Weights of a small GPT-style language model, trained from scratch on English Wikipedia.
Size: 23 layers, width 320, MLP 1280 GELU, vocabulary 4096, 31M parameters.
Architecture: LayerNorm before each block, biases, untied embeddings, normalized queries and keys, attention and MLP in parallel.
Training: a variant of Muon for these matrices, 425M tokens.
MLP neurons of a small language model. Each row is named by its layer, matrix (down: output weights) and neuron, and shows model dimensions 32-159. Each number is 128 + 24 x the weight over its row's rms, rounded and kept within 0 to 255. Numbers have three digits each.
A block is one neuron, or neurons of one layer that tend to fire together. After each block is what it responds to, as a language model described it from the Wikipedia text at the highest values.

L5.down472:142128126114106132082110106110102127140141137100155165129143127086172156146100079154134135146147083152118115151101131125133146094098088088166135123169137117143123102135129124122124124078142134145147096101168119126132144094106129159182182130131123100116138109106179127107128118143162130155151134088099108131139141106112103113096103122152128139121129166127090143129146153085150149140152
L5.down483:101120116108130107126127075098086105125102115115120172165145066135157147133088133105149137146072125122110106109092101079151121133111124105115154155134110093138148152089135108157162114119132135131142134100130116162154136112145123104153160087128118151154140138136144120103151142151107176113150119137124158125134156110166137126153100119157130130138113158107103119115149126086149145069126
L5.down515:091138130146122130092088114133114103110133127127119124148088195108188101137126169168133159111114120146101118112108158130087107134144161113174111124138122140158091109134112140146130125110101084105123112161152161112165130056158148126141130106121099142131139146109179120133114141100118129170094135137063109117151122140132155128131122153189109099121135134139099141123141102086130133102126
L5.down660:133095131131133109105077039118133134172128147120141105145123094130121118124091111104120092155122131117117125122124101138143074135105099158097122141113113164177158140119141120137160077131143135133162134138149130141125147102132125142092151097123129164142143150126136138118144130098130116133136091094115111140189156136145125124142120112121153107144106191140105078069118089136167134131090
L5.down748:114123129149153135114128057090180085109168123122114091163127124159166128192082191117131156107113129100155165151139140118125131174080146156179121114096119100217119101106137122124113106172128113143122121128144088128122147107107092139109148098132153108119187123082119084118129161093108142154123139153080121070130129085128137143107144101163077127112167160120106140116131086142127127130146
L5.down1087:112177144171093138140130110090135135152114181083127180120157075105149111115130134125173166116137123123111143118086111109110123114155166082142133126143132131191135094154099168132132119133107114125157165155155120137169110104177104125143084121121110118136121145126128115111152149120118170116124171166067127104131140166133127141113138116125129143136128175132100119134171073102144158122138
L5.down1194:131107151138132093141111107095131164113122150095165142151130088144112126124117154128130152156126146107174134174101121136113100149125164109127114131126131152128134162120108114122112125125103134094104154140159137109151148113122100095131145163094165129125125122146151096147141127140105177151094143159114129112128183114138133148106174112113112101117099147134100136116156074109166146126182
L5.down1243:128122132173124127135082084098159075093118084159085141111111143119107126146093161115144140142086177158177137096127109164126139126096182145128135119142099164166083104090110136149171110093138134064132126107153121142117156103120149117144092145141116138154150156136090133080131147134132155137108132135144153149125172152123123129149129136134132168121095183115099161119166126138135145087137
Description: Newline tokens closing a sentence, paragraph or table row, such as after a final period or a trailing "|" in wiki tables, before headings or list items.

L9.down378:132108124129121163112111177114151154134124157112094140092114130120170101074155136126086152144099094131149128123129116093115138108137131175131135097130107123089183147144111127143127113136121132117114104161138171203137140156170117154114129073135099154163132125126125125106133126109129115144133119141150192170099122144139127099123126091144126136097103100134114150121161125134141107171161
L9.down546:153120164116072105157079130144093142145098109124033118121112117138126198078128129149088143119096144161137091119145141133117098114136111136162139138138108123122150133113106175113113138140132152119126130137144181190166138127114118151141136082127093102129135122124107097101119140108159132134128126091124197114129089114136152138101101136120146188109132146132125129137130123094118157123134
L9.down618:118109104147130180125130120123129088134143090109144159119146130153104129164056124141155112135144107112131144116134109130121118105087127094130106161121143131118130121124111159117136139114117097124151091115160144134082106105172152085111122129101151120141157153129161142105132144098110176110115152153092167104132152120142161130124086174092135130120134132149148086100142090107115188151112
L9.down642:141116095149117138112135137116122169129153128167093146122179125139132152128121140147144096121144116093123131127119149077123144160130120100137087105153124151108132142102145110198111125132151117077163118136140167140083098179152125138132127130106113164112144127129160130150094070158104126151072133127135120160120111160139158085122054125056108181137170132096109135132135138143089127180139
L9.down1070:151071137088112125093122133173120148145123136100150127136107142116117174110164123116162104103124102169173143147151167130123120135143171131124139136151092125124124116125145072116083132140123137182124077098177101164173128099130170121150138141130156114145096157140159140131141159149138088105095139134125136110150147184131132128105126113112131120127125140142119119122099084123124108144120
L9.down1112:139158091102128121103177135139114124124137117143099143115106135188131127148140132117108121140111182111128104141130157082132108108117106130125090127120077074127145133127096190123139129157133140155136084103127122132150159113127102121120186133148166149157125140092161137160203114103149147095118140152114107127138137101136158086144132117120120135148143126138102160158121133145078115075112
L9.down1224:155108123127171111128114213127113079143092136148108103115159137169133141101132116134113116117112127118134167123134106122107043144166175151151141093103135125154145084118161151102119116119114075134159104103154130101142106151094123164111124155149116124091164101114125139130142115117144150098158109138106127153141079120134104158105120107153117136101091113107140147112100126137129119150154
L9.down1239:131120109105100144060088112140127104123116133136140139080137128120131083113144142114128154101117131158138122138118131120138126100141100117162122105139074075109151095135111143150144121128140126119159083139081139124164104094151131148152143103084118139125083116132092136091108181118146107120170100138085160083129102161087129141150117149202134134140123148126113081098153152111136103152143
Description: Final subword pieces that complete transliterated foreign names, mostly Japanese, Chinese and Korean, e.g. Toky-o, Hiroy-uk-i, Shangh-ai, Hong K-ong.

L9.down22:119181122151106112138107061117147136103154133087139113154136115130090134126101176127100125124134137158146129146092150136132105158136161117115123141124178124157140129122114112140114149129137121133132117130138111106106126102127120129129160110136142116090126126117137145165115149106142151115127138124112098113121175137114127126078149127120130102155110255162110130121149137112155137106178
L9.down43:100128114172152162118106021107147118138134142114169111119144106162139138142098129132127132122113118157145113128102136118134104138124138135143110132115133137244141093134120129121145124101115103141145137145145164120156128065138101145138157063128123141159116117105103109116158130116129134130096174146101149092121143111172116116127131108136106096135135155135068139127133110129115172091141
L9.down114:137125129159147106091142061103080079111133133155114132125160138070214123110119142155145105156122132116106113142150125111133106125127127127156132106146149110191155091168115116152115077126109109128127110101109116144124097100190120128120110078121132170135127156124187140083149157143096142182112146123051117112123149137154135143102078137155125102148102164134123135119151095117115140114131
L9.down450:143107147144084172122105123109098085113143165097082105125088138145132089149120123142115142108169135079126163098147158120153136144092119136127139171132105137160127120132147111154129112198139113112161115114121137135124099117098116165074134109127120150175121132134162125106137105122114157143127145159110168131130105126137065106170087135131128117138118148117096077110156121132107153098133
L9.down506:129143078100126058129089035111109150130108110094092167116167119106116195142148101141127141108121136121151149128175126081073133107100139123095102150146115127165152099096141125126098113124098150156142133110154104099151148090125130159110114132134125142133152136119147101156108152103097133115103099106139145102130141145150153173143138105140149100139115150119113139167112130128126120104134
L9.down626:110110137179155113135140000136150156158116123117135107168136121136125144133098154149135104124138126141128130103114123133124123118101158125138079125150151131255105136118106099145098141158118105158114088140128118112159144089114133122141161111127110143113120150090111123117135186107124165109106156139085135107099162142103118164098132108110130120145116169135093132103119124131132130130106
L9.down773:124101140119140145109137078106083183189104148138129123125105116141114139126097150147168148143105139112132126174146140091155135104131152116109117139124114141151125179065145119144154125135144110124140151133116112131135170104123160168178127106112130121123101112068159130109150147125154146108116125089119147072035140127114135125128083119103113145125131115140110104136118144105100147105109
L9.down956:128092126111162117139085164137110103127098095168142174151155127107125124141141136139159113123112098149149120123136124122160115135156144119169114142140082105191160150156144081142136088114114126129131125142138109124201133128155146129132077146147139126102130094174192104135161138109121118157119127131067120112155137115127090158128130146095137126091123162115127121108071096120156080150155
Description: Line breaks that end a paragraph, table row or list item, mostly after a closing period or pipe, plus some sentence-final periods.

L5.down275:093165132155124166157132133131112111131161151124126089152156147106103205164131079098108147119100150173160125132121130101112148103155091143107197166130129127102086158106103135124112124084129146104103130109164070067152141131123122182153113069144153170090125155134144085140116110137144132112113130204114136155124136092122096123123103126132096103133133090115131107118137132134116080128163
L5.down484:117122141133081124166128151148162124158128105116142119164112167110093145073135101133159129121098103107179082122113128115124162144123089157113112076123097118150140136126142112145122095118120146164082136105111149129128113125100163133139103136099113135097145115152129090125151160151096136120131135141124062129141112172118077114120139113107109164158144106134158158157085121135141090108120
L5.down724:151108108125115096112157137139128134149123095129118154103165156147133171130179114145096081142119159124115159098069141128125130126118118146125111070089130145094120121098114136111126126140126101133155078113127134144157147115117095170117128125126172123150106136132146140096093114160107113140133139141104122119121113129121121110140158085132122140141139145123097187185117159089123156125152
L5.down830:105146123120126131126119138131108142127120098122107132131154109132112124167146180152132146159083100067122137091133154098129146125140117111171091064128120131118083123136102163110124143124106104126137125144119159171177104153091103060131115121099143083148160126176080123131107135131127139127101173148098112152144119106126113149124130103117147099150136156109096144123160107132130106150171
L5.down857:178155120151089142097103149174116133135088071166129133144111115113122127140148143105122140136135150145130105089139151120162128127108081129129124116198131154143143092132086173150142134153136113156129131137073124137140152121185143134166158160127136097125161159121125096105120130133098124137101100128113133122090128107127116120103105140135126137152123112092080128160123110113096191149107
L5.down924:107099123152155123087144124105117143139071165146149156097118124104125124135176102110105168129103081114148137087108100068143130123145125169138137093169147131156132096145146164147127108149117154150130147131113126106164107107123181153129145133113137102110159175148101118144119146116121099120152145151072126110163135117144149146096168111074076119183087168090113133168137128129099149134096
L5.down995:158134126107120082178132130114111151148122103108128188116090168113107135090157124123124105133100053126185146117128137137112137121121128138114129101171129133136133128077127134093143143177112064148104090140122116136154105070127151133160120106104140143139151119146106142188159159116129179138133136094120137146144111147092081132115133160143128145169135171128151131123148132140087138155117
L5.down1264:184102103099134133117160129121138112122144158160106109127093135118148103098125146161141157120098186129143131101106092152128132157161147154138155129144128181123143085140133148139137149142161121122135136128120128119089176144105120132127117094105122121146119090082082115101137141183179149167124107159118138163127142147149138149129130126102122079158168126126191112127173117080140186149124
Description: Word fragments right after an initial capital letter or short stem, such as the hyphen in O-ring or Y-Law, ian in Jiang, r in Myrtle.

L3.down986:089168140170145127108146043130122156145123151133136137156124091124154107146118097120120114151123101115156117122116136140124142105092203075122097121129153122128120123141122135113118110158103167120109164124135144096103158081169088138111122163116135126113109150147161139131103150117126171114109148149133112155093111128154119167101130101126142142137120188147113134108136114080151144152132
Description: Newline tokens ending a finished sentence, table row, or list item, usually after a period or pipe, before a new paragraph, heading, or row.

L3.down1101:114110139167170120149134148156152100144114139104151149117124143109130074146118106136132120142143064105140143119138093129090115167121147126141138110175185136124143113167124138094083122149120157108113135163117136090122110140092123140114132135143111141147129116154117116155107173120156139152123082063081109146154142127135129149087103149137082106112121107109100109112143152123112137169188
Description: The second piece of a word split after a lone capital letter, often U, O, K or A, as in Um(ayyad), Ur(du), Or(ganisation), Ad(jacent).